Weights of a small GPT-style language model, trained from scratch on English Wikipedia.
Architecture: RMSNorm before each block, rotary positions, no biases in attention or MLP.
Training: a variant of Muon for these matrices, 292M tokens, 8576 steps.
MLP neurons of a small language model. Each row is named by its layer, matrix (gate and up: input weights) and neuron, and shows model dimensions 64-159. Each number is 128 + 32 x the weight over its row's rms, rounded and kept within 0 to 255. Numbers have three digits each. A neuron's up and down rows have the sign that makes its largest values positive.
After each neuron's rows, "fires in" lists the words (lower case) most often at its 100 highest values on Wikipedia text that the model never trained on. A number after a token or word is its count.

L4.gate530:157096148171147069120093106141127164113155186121109101144096082107089128147136018127077095086112119170142150088147134119086102122134143128143178131099184147118124178100153132132138111192139118147071113112195068092152098129145182133088193145123121051160110160121144154106109094137126107111
L4.up530:133126143142105090092079094142197197160150177093090106187129141141129149091131099157066085100113120221099101142214128136112103136104165169120111120130198131168097135112120136111165072151119097168076120118168083127138127107118148105067182167110162112165134163128131115087088087122095106118
fires in: "under" 55, "due" 17, "underground" 6

L4.gate784:150190131118084078092128122086036052132172146153181143136173058110156155118107093137141100142147101122088106140129152139150151134102172123106051154172100116162119130131116114170124108160167124160115155185065126084104110116135140127091087096107124133066094089113136019147120128138136091151
L4.up784:127152071098140077123135144115107117069163086157102151122086118069153178118106135160111149143135101184111118141111104174066105168126090167149132096173087141074121127073116158114145142089149146161169104098163072135057120159121147133097114085106074138098175126137061156145104116041157127145
fires in: "as" 97

L4.gate834:154168041164148124118145185111119112128081147177089078158096143127093133057110078121082180116090123158122081161158137149142152101122150205144101168133132129131104120125069137193120105107169122104117144133116087121177139112093165101100076079151138102108086098094096138141144134133088114168
L4.up834:166114173118121119147186146130122068126146137173107084175122113128122122102088098180062129159153111127110106168094121119151125187180087152190091140171139145059123215149082191171134075116136176099126112147186106171111118156156157154143135077147109125052108169139112109157117086139083116131
fires in: "in" 57, "as" 23, "quincy" 5

L5.gate428:124202121162063084092139078144134150095110065131165090116151079122137126083109114144173096129095144122097138159118119169113126098147100130146147111140145186082089149125146123075106189152160097148120104146166118127047106136094120167128098065150150137100121076051153124120144109113033099103
L5.up428:147133102103118091120168081140135160096120104079101109101150123080090121136109066136164085142136039091073099158099098157083077140148085097120122083163090155078066142035161147142163142156161135138165136126130131180091161177121135115141136119117134135128129092150119129147122134091088101112
fires in: "as" 35, "contracting" 9, "it" 8, "and" 4

L2.gate462:097077129117133098126110148113133145141166108143116145146124072176109129137167172130088118151082186160060177132119128143173141164165139113127195198140160125091193138063138144146115120162154139119142145151131164164087146158136074107075114147097106064087087113126152104116161074111156117148
L2.up462:133156135133113133145098125149104125157143133105179109097167125176159115101137085113088103156141163086131140143144109153180147127137140090067139113205162111120169158040126133112141159144146149054137165142126077147068154127178112163110129158126166113030118109132151147171089136113130113149
fires in: "red" 21, "closed" 9, "height" 6, "park" 6, "yellow" 5, "green" 4

L2.gate798:136116093093088107113113145123092095139142108231170144135101114141172143146113101193113163164125118157086131081123167153122185142105123189146093120111121118135127136131143190108166121081137071075122121172136145175120136169115136142094110105149104073128150123077107126148087133086150106112
L2.up798:137129105108094094074136180105115071104147096200127130105114104132160161116079104195122146131080126153101157114127141140081122081125087151154118106125077128174123144132128182112184134085137128125143116148149151140108121131116129129091099094144111055127186165073076153153086157076130094111
fires in: "as" 100

L3.gate28:083098203103089143075182162133132068120082100174151138097164111112082135137123131126124119110111134107076138136119173174153162181162176147161139150091116142117114156148111183124100207137114123145123089151178168129140156125175105092100129159157109100167085078134139133106114125091103135138
L3.up28:087100143093133146156188136147097085138082143125119130102222041068082113125124095146156200134032154067121192156137075139135123117170126111138128177117140128154094149118126149147081182110082133121115102079170127161119155145157097125105080164079187160154131126143105119076120114104180125172
fires in: "football" 20, "goals" 16, "baseball" 7, "appearances" 5, "games" 5

L2.gate427:125108134080104069193149076095184149116136101137059133154098145154115131136163135110113111154066093107159192108108140142146135102128216149157118127122202115126146150161136164096107137106093123124120077174103137191116088140098138158110121155088123075123119136061096164122128137137169104102
L2.up427:095124159095131079124069168124168160139186061165127112104179151111122185158130118101161148164151147189175131100093135121167140138105115154138128098138160084099105133090149152125132165131139046143066088175099137144124087122170142161167136101083101099119112144113095131146168198119193098101
fires in: "station" 13, "group" 13, "band" 11, "ship" 8, "pairs" 8, "pair" 7

L4.gate929:139147118126163129103133146072101126113136120164094130163168151203133133121074092161030121112163131090114107101120125152164183167141114108126111165130116062148109165081169207093156086148102164111108105185144211128145102101139084117105147108147139114134102136132109142097061107096140110094
L4.up929:134128102122127082099138107122061171113218134154151091149121134137116127164096105135142114135130160135134175102088132146142119121133102091117156126107111138124129139114108148116124101120090134129114078175141144132137083125175121086147172060191160178138160215101059173096156162145108077113
fires in: "of" 22, "liquide" 10, "chuck" 10, "with" 9, "in" 6, "lizzie" 4

L2.gate265:088128163137072107116145076165120121139128091141069130090113143094100169149136041108098084138140108144186133122204097185131061101101138044134136090156072098106162102096137155134130123180168133157126149151097172124125122081121151119152194122129127169111114118147124135103114115093089121132
L2.up265:149149149091143087086088144095166110092122061037133125109152111128090148125114117129120177192181182134058140153090143121121148105126080079108099113077127152107167142111104141138139093139153054157095191138117157133133160121063131116104183138147124102158164203055139064162153108160144111144
fires in: "church" 13, "party" 13, "conference" 9, "cycling" 7, "senate" 6, "court" 5

L2.gate680:136117148172106136134123086128149148181155057092238138159147087108143111077108117135157088124101139142130158131125156159142133115085170119121157135171157157092123155114155112091166144133128134149098097121035125111122095134159082154026096121183103124164113086132157085129120157073141100113
L2.up680:086146155125113122164110068142104157154159073128166144161090083130147091083132114120191130137107184133085189143114134129104148138072189150110146149098136113097122116091132111054147097137165171171072078124020132129128052172165079126101094162144114113162142102101172128090160159107114087104
fires in: "season" 41, "year" 29, "days" 8, "months" 7, "month" 6

L2.gate538:120088173094141106153137160109109128115193144136092157068106092161114127087097184109104167170107111139136103162079186152132131130201165116123092168133104098100116158106168100142175129136128117091190147097130119154064173140144099097177128148175112107234169165147129104148029107142115131125
L2.up538:109181139092123093184089144147099181067117103153050124141152075162135083079128108147144112117132162121097114158085115140102099154188075142136127155138067118116125091104175167157158099163100161123151091140135128146177077142134144182153146133110151100159097180127154094120136134085165142090
fires in: "american" 38, "early" 20, "later" 17, "atlantic" 10

L11.gate740:136123150122098120149130104131166172170143089174117107169197116125179128154097103118156085058141111134183109078098183110107144080047119066137123157118103133146112198100159162127135191117151114110169106138100095151133114133042087123127184117095063104114172141186212065082162122171103149123
L11.up740:109149133203124123147093105130129130170139068080064131154116096141134091148076115074160089043118211181138158114124148171078139188094138095123129191153135062115101118118143120082103104107158108152138151149089137077145117180095101116068150141147100157140130164153148073109187127154076159134
fires in: "had" 24, "to" 12, "on" 9, "made" 6

L4.gate75:099101096089066063120171097113104089138170109157144156080150098094122161106117107164144068123151132118130065116074109109129219104120161147142119134124090115158115106096140099110146038115045117103081132122062080146104136141090179139129142108174169119071089086166070141150091154088127115105
L4.up75:125121119164166175103124109175162093135144140185153155143111104129115149098114091124145138148135109186115089183090137110129146155186119097106118134189082110120108161104150151096160095084097207151050162083160025130116129114102103094194151066066084129140101108151134139103101154082061099137
fires in: "as" 43, "of" 6, "animated" 6, "characterized" 4, "sysoev" 4

L3.gate185:099153209137074130106141119140116120097157135107066118108146093153118085083117102107121109098168149119069137098169179149188145163154085159160106152177126115118076139167199161147136121117148115091118114132130104140191098133095086116080113172141147120147066116137115110154116072166158134093
L3.up185:157173120137059082157140135137151085192125113096108103146095133119119092086109058133136081120115116136144120149112087110078055143129108076111087079128118162149138165135116126092171119129088187124125130118124068142070114197122100102111141157134180084040033152133115125119102116090098104146
fires in: "place" 24, "red" 9, "silver" 7, "height" 6, "male" 5

L5.gate269:101120132154114109089136141119174137107105130101101100157128101144068053111037053139086157095115114164076085153077179178143091100127144153170048141148126166112129122116167117189135130100139148140147147127152150114093094065107075151097125115132135131136104156141113178132127119102153140117
L5.up269:087163122118111160138134177077164132098148142146118067150157154118129150101076132140131127112173183147156166148170159129112105129113135151100096168180155141109096091134164179116160113105214135120097123117069166180100110089141103181101050082107127091093091179080111184104123180184182100097
fires in: "s" 76, "her" 8, "runners" 5

L3.gate125:157123146178107123129110069123148124163109137104158145176203074163110156126079075133079116130104141126154096144093135094167059149138132096119107124151095142128059140098084084174067153153094136056048150075099112116096116135113099155125084118147078148088104127140147145118082099105151127149
L3.up125:156046128152148115172155108117146141191053081100160146158141107109121133157118062166151152151200098110128100094083154108121073156161152121133076138153118075157104144168139087131131110127096135068094131143098035127164128146159096154096172095113150148121086139147108178117196132097131147113
fires in: "while" 36, "and" 32, "life" 9, "youth" 4

L8.gate3:151125104077159071140130105111145134157116098143147104096133093145082141191178137157071106106121079170153176129148120136159127101142178128105109098120153080193149147113164117153164147132136135128191123131110168148158075098171092207101153148130134124156145100052077111098173103136144143141
L8.up3:139140099113093120140062083100152122146098107122148078134137139147146117071151130169128094118109059179103144114173085133203124155154158117090170158165094127080156150134111126099104090087145159135125029142088071098154079150110110153140028122098104139135110094068098156153131143090155155154
fires in: "after" 24, "of" 18, "just" 12, "only" 11, "since" 9, "which" 6

L4.gate989:038118076105112092051108121147181081131106095129101136116084114182131132096173138148109161116138093091065114152132115111107105101154160159134120082105124140110146117131184144145210158082121156073113106168096135117157114092128093154119122120177114128129137144131094135133131194167173107099
L4.up989:094127127119140091156091074095190083139125113097160100112139075114170133038153127136144122113142159171163130155141123128166015120146090116143109103133108062146098144056128160116130125078155078143181116128119128132092114134209134111150096088072169149128138131118112126179102137165154162119
fires in: "number" 15, "scientific" 10, "pairs" 8, "class" 7, "pair" 6, "model" 6

L9.gate151:108152174146125139102130112120125131110143118109180097139139144116162111069109109138086108095107152182129137148099114096164119149159150163180127133095111175107156106145131125165080101143178163133109092143109161168091151093070106184139161192127132098132132121086111159097155145100090069162
L9.up151:135146116171091106197154171119091135101101144146112129133156095088131166114128099171164177160085160169132161129084068118159083094148172107122132096150106102166152097120074128152084096093119125168097123114044119200111101158078116160144106144170106147121084106150162119110107153092137133123
fires in: "his" 65, "their" 7, "s" 6, "her" 4

L8.gate665:092134126122122105180174076147096140117139130129098167099079112113150131116109115123150092096153115124151162157067187111137128086093141097110122075146140096108125154106111138095081154143128112136157194151087089105125126084156132086080123124177178144108117112103069154064121100118081188114
L8.up665:094144118132107067151136084068109174158142097156140096137129126120203122064114100090144096122087130101111167229127169101127105071102147113131138076125164139136085159128122125110118095174121150107121147143132113109189109160131102119118084051156110089119134092103108113141141123173127148041
fires in: "years" 24, "of" 21, "year" 9, "day" 6, "months" 6, "weeks" 5

L5.gate910:116099103128131107113155187081151116102173073184139115125129111109141168141077135167156119072110103122147105204053172155135147131116106121180158131068124110157155203089160141177125080122095080159131101146100082071107159102146180158121091202092082141073213148173182100098173130133120139152
L5.up910:134143157140073110151115205145177078125158038110126119106162073199137130135067132112151093081078108158116128105201135123104174113138154177133140088106177161111145116147118116112074145122152122117144085100110115149161135149078178102113119097144091088126120111209111130125111090184103108166
fires in: "would" 15, "made" 15, "won" 11, "received" 7, "to" 6

L3.gate842:069180103131143127107182153131127062136131171130126118127108125118180117116129154165167076153141113147144123099165117135152091115083131123110137146141070160144122136117122136179105151173099169069077112172099056109172142116134126096036136170138179078152085080112100124077122120152071114126
L3.up842:140163129189119102108187087140198174122168140115146121114091119117157130071179106123049121170097157079090147103137137134099124148135138094125219107137157112123138153134113156118086075136069128105151133179083120132159182137150084120132165139122161085158039141079089122137127171130112098117
fires in: "there" 26, "density" 15, "red" 10, "height" 5, "age" 5

L2.gate468:152130150094152110133145125105082147055110117162125077130167111180111141123156079111130083169136150128106119156086120154112121140104151179187108121161090082150057141132113146069145135160149116079097129126146117137184108133166165123082125123098166189122068108113103128112082105100146131108
L2.up468:129132172156134083153177141193082121162148118141121106118120097134133125138157137092148117148143159136171147099115074165148123090072099045153183117123084136099157094124134118127137117130153132125147092066156175181134089153128116161127121132154202135101183170143064156084171180139095094070
fires in: "north" 14, "century" 12, "south" 11, "05" 8, "1905" 5

L3.gate719:113180120119146130199088108125164124127125119087179116128164087151111151088174124039113119186161145158201137123128148106148100121097177114165090095138145127105091123149159062157172129144168096119093064150083113097106047109146156133159081101168112151111176129133097120140113171118132104093
L3.up719:142190115114168142161087119137199121173137180083139083102170109109109142090191090057135129199137162159168127141191155123143118118120191101118135106143120051127146114154146110162201141124147099142089123087068116077112026121154140141129092063138126150138161135110122098141127173115141121116
fires in: "father" 12, "son" 11, "children" 11, "brother" 9, "husband" 6, "family" 5

L8.gate452:131098196141163091161160134104160145169110093145157069128133129123106117162098079136166152148153084153032169131105169108141121101164091187138132131098100082176126108136191170133159117138181137140170083095071057127159129142104102173116156155124166129138168129075066132105111105227159097085
L8.up452:105152138087112107178133120111127065103130137145141097126098174158135130102160115158141171126110093183129144125161111151116126129132161100120131172086112082110173125139153087147143182140130184111162082140150148178152113095151115134153132085135212060152132091083064105135144080148170064083
fires in: "from" 36, "of" 15, "for" 13, "since" 11

L2.gate839:155119105178122155160121088170157112124128157157124029141127081133062084148099116190118129170098150114123113100173123166135116116108158100116156161127119104151133154107176106149115114162121106121173097135187153149075138190155140062125121142154148078125113156092138154129113108132200138176
L2.up839:097106110108130135146181194148121122101157102108102103137130101153155097131111145237184160111092203118162123162111145094111128090148148135096117151118088066169064145049149055154082096119033111166120145119122108147108081139178131133146143150123136111095109140157155133101095141082168154134
fires in: "received" 17, "apps" 15, "october" 13, "goals" 8, "awards" 7, "appearances" 7